{
  "num_attention_heads": 6,
  "num_key_value_heads": 1,
  "vocab_size": 512,
  "norm": "rmsnorm",
  "rope_fraction": 1.0,
  "qk_norm": false,
  "init_std_o": 0.0588,
  "init_std_up": 0.0678,
  "lr_mult_qkv": 0.4,
  "lr_mult_o": 1.35,
  "beta1": 0.95,
  "max_grad_norm": 2.0,
  "train_tokens": 284100000,
  "max_steps": 4336
}
MLP neurons of a small language model. Each row is named by its layer, matrix (gate and up: input weights) and neuron, and shows model dimensions 96-159. Each number is 128 + 32 x the weight over its row's rms, rounded and kept within 0 to 255. A neuron's up and down rows have the sign that makes its largest values positive.
Before each neuron's rows, "fires in" lists the words (lower case) most often at its 100 highest values on Wikipedia text that the model never trained on.

fires in: "were", "are", "area"
L4.gate160 [161 105 125 144  97 113 179  86  91 203 215 136 127 144  79 160 124 162 117 109 112 149  91 127 157 150 177 141 141 167 109 146 130 144 145  80 103 146 109 108 155 159 122 108 155 194 109 120 151 167 138  79  84 150 126  81 132 175 120 167 190 159  79 158]
L4.up160 [199 157 119  91 122  78 166 130 137 177 106 158  89 124 123  87 132 112 133 106 128 142 126  94 127 150 160  83 176 109 149 170 168 154  74  95  92  82 104 127 192  94 140 153  93 130 139  52 139 173 119 165 169 155 118  62  79 113 129 124 151 168 152 111]

fires in: "which", "who", "while", "white"
L2.gate101 [165 203 112 159 122 178 131 174 148 119 136 144 137 128 137  81 182 169 110 151 127 197 137 122 146  69 156  87  98  89 147  85 154 150 160 158  98  80 111 157  79 153  66 112 153 195 138  83 118 120 127 104  93 152 162 186 104 129 120 168  93 136 157 155]
L2.up101 [ 88 126  68 136 136 135 148 138 172 130 136  95 131 120 130  97  92 165 187  93 185  97 129 134 163 140 130 116  79 154 126 123 161 106 136 164  80  68  85 137 147 131 106 115 156 118  78 148  86 136 111 160 144 200  47  57 139 114  88 136  84 112 114 130]

fires in: "most", "women", "men", "later", "literary", "must"
L7.gate99 [ 94 138 174 116 132 166 113 153 136  63 147 143 115 107 139 103 153 168  87 117 110  85  87  68  68 120 135 135 105 205 116 131 143 131 105 123  76 153 173 150 140 114 138  71 104 117 183 139 134 116 181 154 143 107 119 149  95 101 158  96 137 145 127 133]
L7.up99 [155 141 136 192 144 174 185 108 142 110  71  88  78  98 162 120 160  87 109 116  97 145 101 107 110  81 111 108 134 133 131 138 128 149  73 128 165 118   2 119 125 165  95 109 148  93 133 100 148 152 210 136 170 155 107 166  92 126 153 106 145 126 135  85]

fires in: "the", "were", "are", "was"
L5.gate197 [134  83 132 162 134 125 179 180  73 104 108 159 162 126 149 114  99 151 110 168 143 129  99  91 111 131 136  90 162 196 145 149 142  98 156 108 119 146  90 129 199 126 139 103 169 134 118 172 136 143 142  98  82  79  68  91 145 141 165 150 124 184 121 133]
L5.up197 [ 94 121 135 111 144 163 170 122 107 117  87 103 184 134 142 112  51 129  68 147 113 101  98 149 132 123 141  73 115 186 153 154 130 150  94  76  75 111 114  79 119  68 152 155 176 120  87 126 168 112 100 169 119  41 122  78 159 118 153  94 136 170 137 100]

fires in: "division", "april", "november", "june", "round", "december"
L11.gate354 [144 104  86 151 116  68 139 128 133 147 119 194  32 115 144 103  88 131  80  60 148 118 169 104 108 182 143 131 149  98 166 138 153 128 142  96  79 123 177 129 188 162  85 113 139 102 152 103 134 167 156 154 133 118 138 147  68 153 126 143 125 147 117 158]
L11.up354 [135 148 105 172 133 149 206 136  72  88  60 132 156 124 160 123 137 106 142 128  77 141 106 104 149 126 107 102 145 145 166 100 165 159 138 130 158 138 125 122 137 136 164 170 114 108 166 124  93 210 149 121 168 117 123 119 122 152 130 110 143  99  82 144]

fires in: "country", "county", "currently", "parents", "countries", "mount"
L2.gate312 [138  76 118 161 160 164 138 112 111  63 101 143 148 165 148 107  67 116  86 198 100  91  76 171 151 130 131 118  92  87 160 108 140  91 134 141 105 129 122 124  86 140  86 120 126 144 104  92  93 173 123 130 184  84 134 123 130 133 103 140  66 119 137 122]
L2.up312 [132 135 158  77 151 163 147 102 128  68 143 143 138 112  67 127 107  83 105 101 173 178 120 151 121 149 143 162 179 154 166 113  62 168 102 123 126 143 114 107 135  57 145 174 107 148 133 123 110 138 151 179  81 108 102 132 148 108 155 170 168 197 163 120]

fires in: "september", "march", "december", "january", "may"
L11.gate153 [126 161 107 151 154 160 171 109 118 164 107 132 127 127  56 104 106 161 152 119 117  88  88 105 158 122 110 192 128 150 110 163 146  74 137 121 149 134 104 142 106 117 110 138 127 133 149 106  77 163  95 172 167  88 111  85 171 113 122 135 118 141 104 162]
L11.up153 [ 95  92  86 160 116 140  92 160 176 122 170  97  61 169 127 129 168 197 126 108 116 102 158  49 163 129 111 129 217 146 109 117 130 151 131 117  85 149 163 120 108 148  91 146 174 126 132 107 152 135  94 142  30 142 125 138 142  85 205 113 117 133  83 171]

fires in: "it", "i", "ii", "iftikhar", "india"
L3.gate3 [ 97 143  70 111 139 108 213 126 101 100  96 188 120 167  67 150 163 125 112  94 194 210 111 117  87 123 167 107 162 126  95 121 122 137 198 163 142 163  56  92 166 125 103  31 109 174 106 120  88 130 139 103 136 139 126 190 125 139 114 125 169 157 133 182]
L3.up3 [ 66 118 104 135 100  91  49 124 174 113  90  78 161 114 162 130 150 128 163 145  87 118 104 140 140 127 166 176  99  94  55 140 104 131 158 109 105 148 191  97 132 114 108 133 122 140 118 142 110 147 119 117 102 142 129 143 166 169 107 134 137  68  86 149]

fires in: "who", "with", "from", "which", "daughter"
L16.gate94 [107 142 151 140 110 144 170 119 165 102 150 186 124 110  88 109 101 108  99 117 126 132 101 157 123 136 174 139 124 104 123 139  79 167 123 125  93  89 113 137  77 142  52  76 105 129 190 140 101 153 160 142 110 114 114  54 168  96  92 131 130 141 118 131]
L16.up94 [ 79 126 123 179 138 148 141 154 107  94 109 120 139 182  69 130 131 144 212 109 127 190  94 197 112 125 117 102 100 184 141 141 132 122 127 115 181 143  83 128 110 129 118 106 152  91 110  96 157 171  71 143 150 184 128 156 129 116 113 182  63 102  85 180]

fires in: "november", "love", "left"
L9.gate287 [126  78 121 196 166  76 140 121 164 122 167 140  59 168 113  92 120  79 110 109 150 167 160 100 153 182 156 146 120 125 146 164 119 137  79 185 144 105 113 106 137 124  93 102 148  90 140  92 137 159  76  80 142 158 128 119  85 177  78 125 126 133 106 125]
L9.up287 [163 147 121 152 130 162 158  69 146 132  93 113 176 148 138 116 152 113 133  79 145 122 138 138  96 189 132 137 115 138 100 132  74 193  96 119  64 108  99  99 148  94 126 100 181 122 133 181 146 175 152 149 102 140 199 175 103 158 143 128 139  98  66 161]

fires in: "with", "band", "france", "united"
L7.gate24 [105 188 170 135 171 130 196 142 124 131 145 172 131 186 125 153  72 110 117 108 160 106 151  98 151  75 128 132 129 182 197  91 114 188  98 116 122 110 114 159 158 149 112  73 135  99 106 105 161  97 183 155 189 125 136 131 158 126  43 169 104 106 110 150]
L7.up24 [106 138 172 172  58 177 140 181 140 122 105 129 138 120 142 132 133 121 148 161 131  66 133 105 120  60 113 154 132 122 124 154 171 193  87 120 157 119 124 159  92 156  92 131 113  50 156 112 100 136 154 176  94  91 177 107 187 104 126 167  98 113 141 111]

fires in: "as"
L4.gate359 [107  98  74  78 148 159 124 138  28 123 117 151 117  88  93 120 153 147 141 194 142 160 115 130 103 157 101  96 148  92  81  92 120 120 131 130 166  85 163 138 177 164 127 100  99  74 102 177 189 153  90 187 113 143 103 237 129  88 181 124 151  72 124 103]
L4.up359 [170 104  99  84 131 145 108 177  87 132  48  87 176 120 167 180 170 167 139 145  69 147 130 131 122 133  89 133 135 117 156 113 129 150 147 117 129 109 164 137 150 139 163  90 138  98  91 185 149 133  85 152 140 151 156 168 104 173 138 159 150 139 115 107]

fires in: "one", "many", "another", "some", "this", "that"
L10.gate277 [ 93 108 132 123  76 136 187 157  87 173 101 126 164 183 159 147 165 163 117 124 140  88 135  94 183 171 132 174  99 131 148 122 100 105 103 157  85 164 116 139 179 141 122 116 133 161 168 110  73  95 180 133 152 169 148 188 132 139 142 105 121 155 156  70]
L10.up277 [133  73 197 103  98 124 127 157 107 174 201  88 153 131 149 131 139 118 111 151 126  74  87 135 179 114  89 106  60 126 103 132  74 118 101 149 111 175 105 181 196 141 111 117 152 150 151 108 103  87 129 154 115 143 101 157  88 114 119  87 147 109 108  98]

fires in: "had", "made"
L14.gate209 [130 122 101  96 149 152 184 144 147 106 141  86  84 121 129 173 156 129 170 128 155 144 165 139 147  97 142 113  77 155 137 134 129 121 100 120 166 129 144 121 177 221 122 169 155 132 111 116 128 154  94 114 167 163 193 127  98 129  85  93 134 123 131 117]
L14.up209 [102 140 120 107 149 135  93 141 111 137 160 129 149  38  96 110 133 151 145  85 122 117  97 109 106 124 126  93 143 173 195 196 181  77 116  87  76 106 127  96  95  74 139  78 138 171 160  85 146 157 177 139  63 105  83 176 166 116  97  70 132  64  73 145]

fires in: "been", "being", "later"
L9.gate6 [148 148 142 121  92 172  81 126 124 151 141 116 163 169 120 113 121 124 151 125 121 131 158 122 175  73 131  89 124 141 138 156  75 123  86  94  68 144  85 164 163 128 102  85 101 123 180 168 119  99 175 124 109 134 173 118 128 135 180 120 119  63 107  93]
L9.up6 [ 92  90  73 119 133 166 145 142 160 162 115 114 106 199 183 108 174  85  91 130 105  60  95 142 102 134 121 117 159 158  74 161 179 173 118 129 102 144 120 175 149 151  77 191 143 121 150  91 173  89 207 145 159 163  90 132 177 111 144 117  76 140 146 139]

fires in: "of", "over", "about", "both"
L16.gate123 [174  93 158 146 135  56 134 142 151 116 135 103 129 159 124 106 105  63  74 141 161 183 123 111 161 144 166 113  29 128  74 186 166  82 114 162 126 112  86 221 107 132  87  98  84 140 177  85 173 137 130 140 114 147  99  98 116 145 124 154 158 195 162 133]
L16.up123 [126 113  97  71  98  94 205 152 138 103 157 101 171 144 203  95 106 113 105 168 156 122 166 140  99 165  90 199  91 130 111 171 133  64  69 137 119 100  99 156  86  97 129 119 100 136 153 119 138 192  99  54 112 118 124 107  62 138 121 133 110 150 139  90]

fires in: "is", "are", "was", "area"
L4.gate96 [105  86 131 143 167  83 196 138 121 105 118 124 131 137 183  79 135 104 110  60  84 168 151 155  78 156 101 135 106 120 103 129 136 157  97 139 161 106 131 147 195  86 152 100  99 102  93 178 155 161 136 152  85  89  52 144 132 183 147  56 122 176 159 113]
L4.up96 [ 80 105 114 135 154 141 162 136  46 146  92 125 138 103 161 111 156 143 136 171 157 165  90 148 115 132 162 126 180 115 158 123 112 114 105 141 124  84 123 130 120 102 165 132 122 117  94 110 182 142 113 152 124  85  92 107  86 124  94  57 114  76 106 118]

fires in: "december", "june", "october", "decision", "may", "became"
L7.gate369 [153 128 108 152 145  75 139  75  89  95  56  96 170 126 142 134  96 128 185  66 143  77 146 105 139 171  68 113 144 111 122 135 139  70 165  85 110 161 162 117 145 108 140 177 115 153  70 104 196 129 107 108 139  93 120 181 138  60 134 119 109 139 136 151]
L7.up369 [ 69 107 116 150 114 124 133  63 130 157 144  92 120 176 109 109 113 198  90 115 130 152 169 116 206 138 198 107 154 124 156 165 139 136 108 177 124  85 166 187 136 160 131 114 150 109 189 149 109 152 134 160  95 145 124  80 137 134 160 156 131 182 179 148]

fires in: "an", "the", "a", "another"
L15.gate324 [173 129 138 165 157  69 137 157 118 130  81 144  92 149  56 169 156 125 120 153 122 135 153 129 152 108 155 133 171 146 105  74  98 124 143 138 111 109  54 119 156 116 154 109 158 121 160  87 109 138 148  73 120 159 128 142  93 137 146  93 140  98 120  80]
L15.up324 [133 159  77 142 140 198 114 117  94 135  87 177 147 156  99  94 146 208 155 155 168 110 114 109  78 132 164  97 127 174 160  94 116 144 152 129 142 130 141  72 109 166 105 178 111  93 132 122 137 127 138 132 137 158 113 118 133 118 203 142 131 140 147  63]

fires in: "his", "help", "s", "him", "helped", "had"
L14.gate49 [156  93 125  89  70 124 187 144 145  79 152 133 167 126 126 127  71 140 116 126 144 187 118 138 123 146 127  91 118 165 151 155 143  40 120 153 184 116 140 100 169 198 139 138 108 116 145 170  90 129  88 145 194 117 103 126  86 148  70 199 132 136  86  75]
L14.up49 [106 110  89 101 130  97 166 187 149 132 143  99  54 157  98 121  85 112 122 170  90 122  96 132 147 139 150 108 105 133 181 127 174 183 108 135 174 114 125 127 132  75 108 150 134 144 153 180 142 164 172  78  73 159 101  79 120 119 145  58 167  40 145  74]

fires in: "one", "no", "this", "if", "each"
L11.gate21 [129 163 173 117 118 127 134 142 197 194 111 186 144 164 126 112 144 170  80 178 141 104 125  49 102 107 140 101  56 165 197 163 128 117 123 141 159 120 123 181 118 151 123 132 154 121 146 104  79 164  93  96 119 130 117 158  98 122 151  68 123 157  84  83]
L11.up21 [165 117 171 122 128 105 132 115 127 101 133 126 136 177 127 105 141 147 121 143 116 139  41 150 115 147 176 121 111  94 138 184 150 171 109 127  89 124 140 158  86 135 123 156 130 126  94 164 136 131 127 188 128 123 124 159  39 121 124 118 147 128 134 129]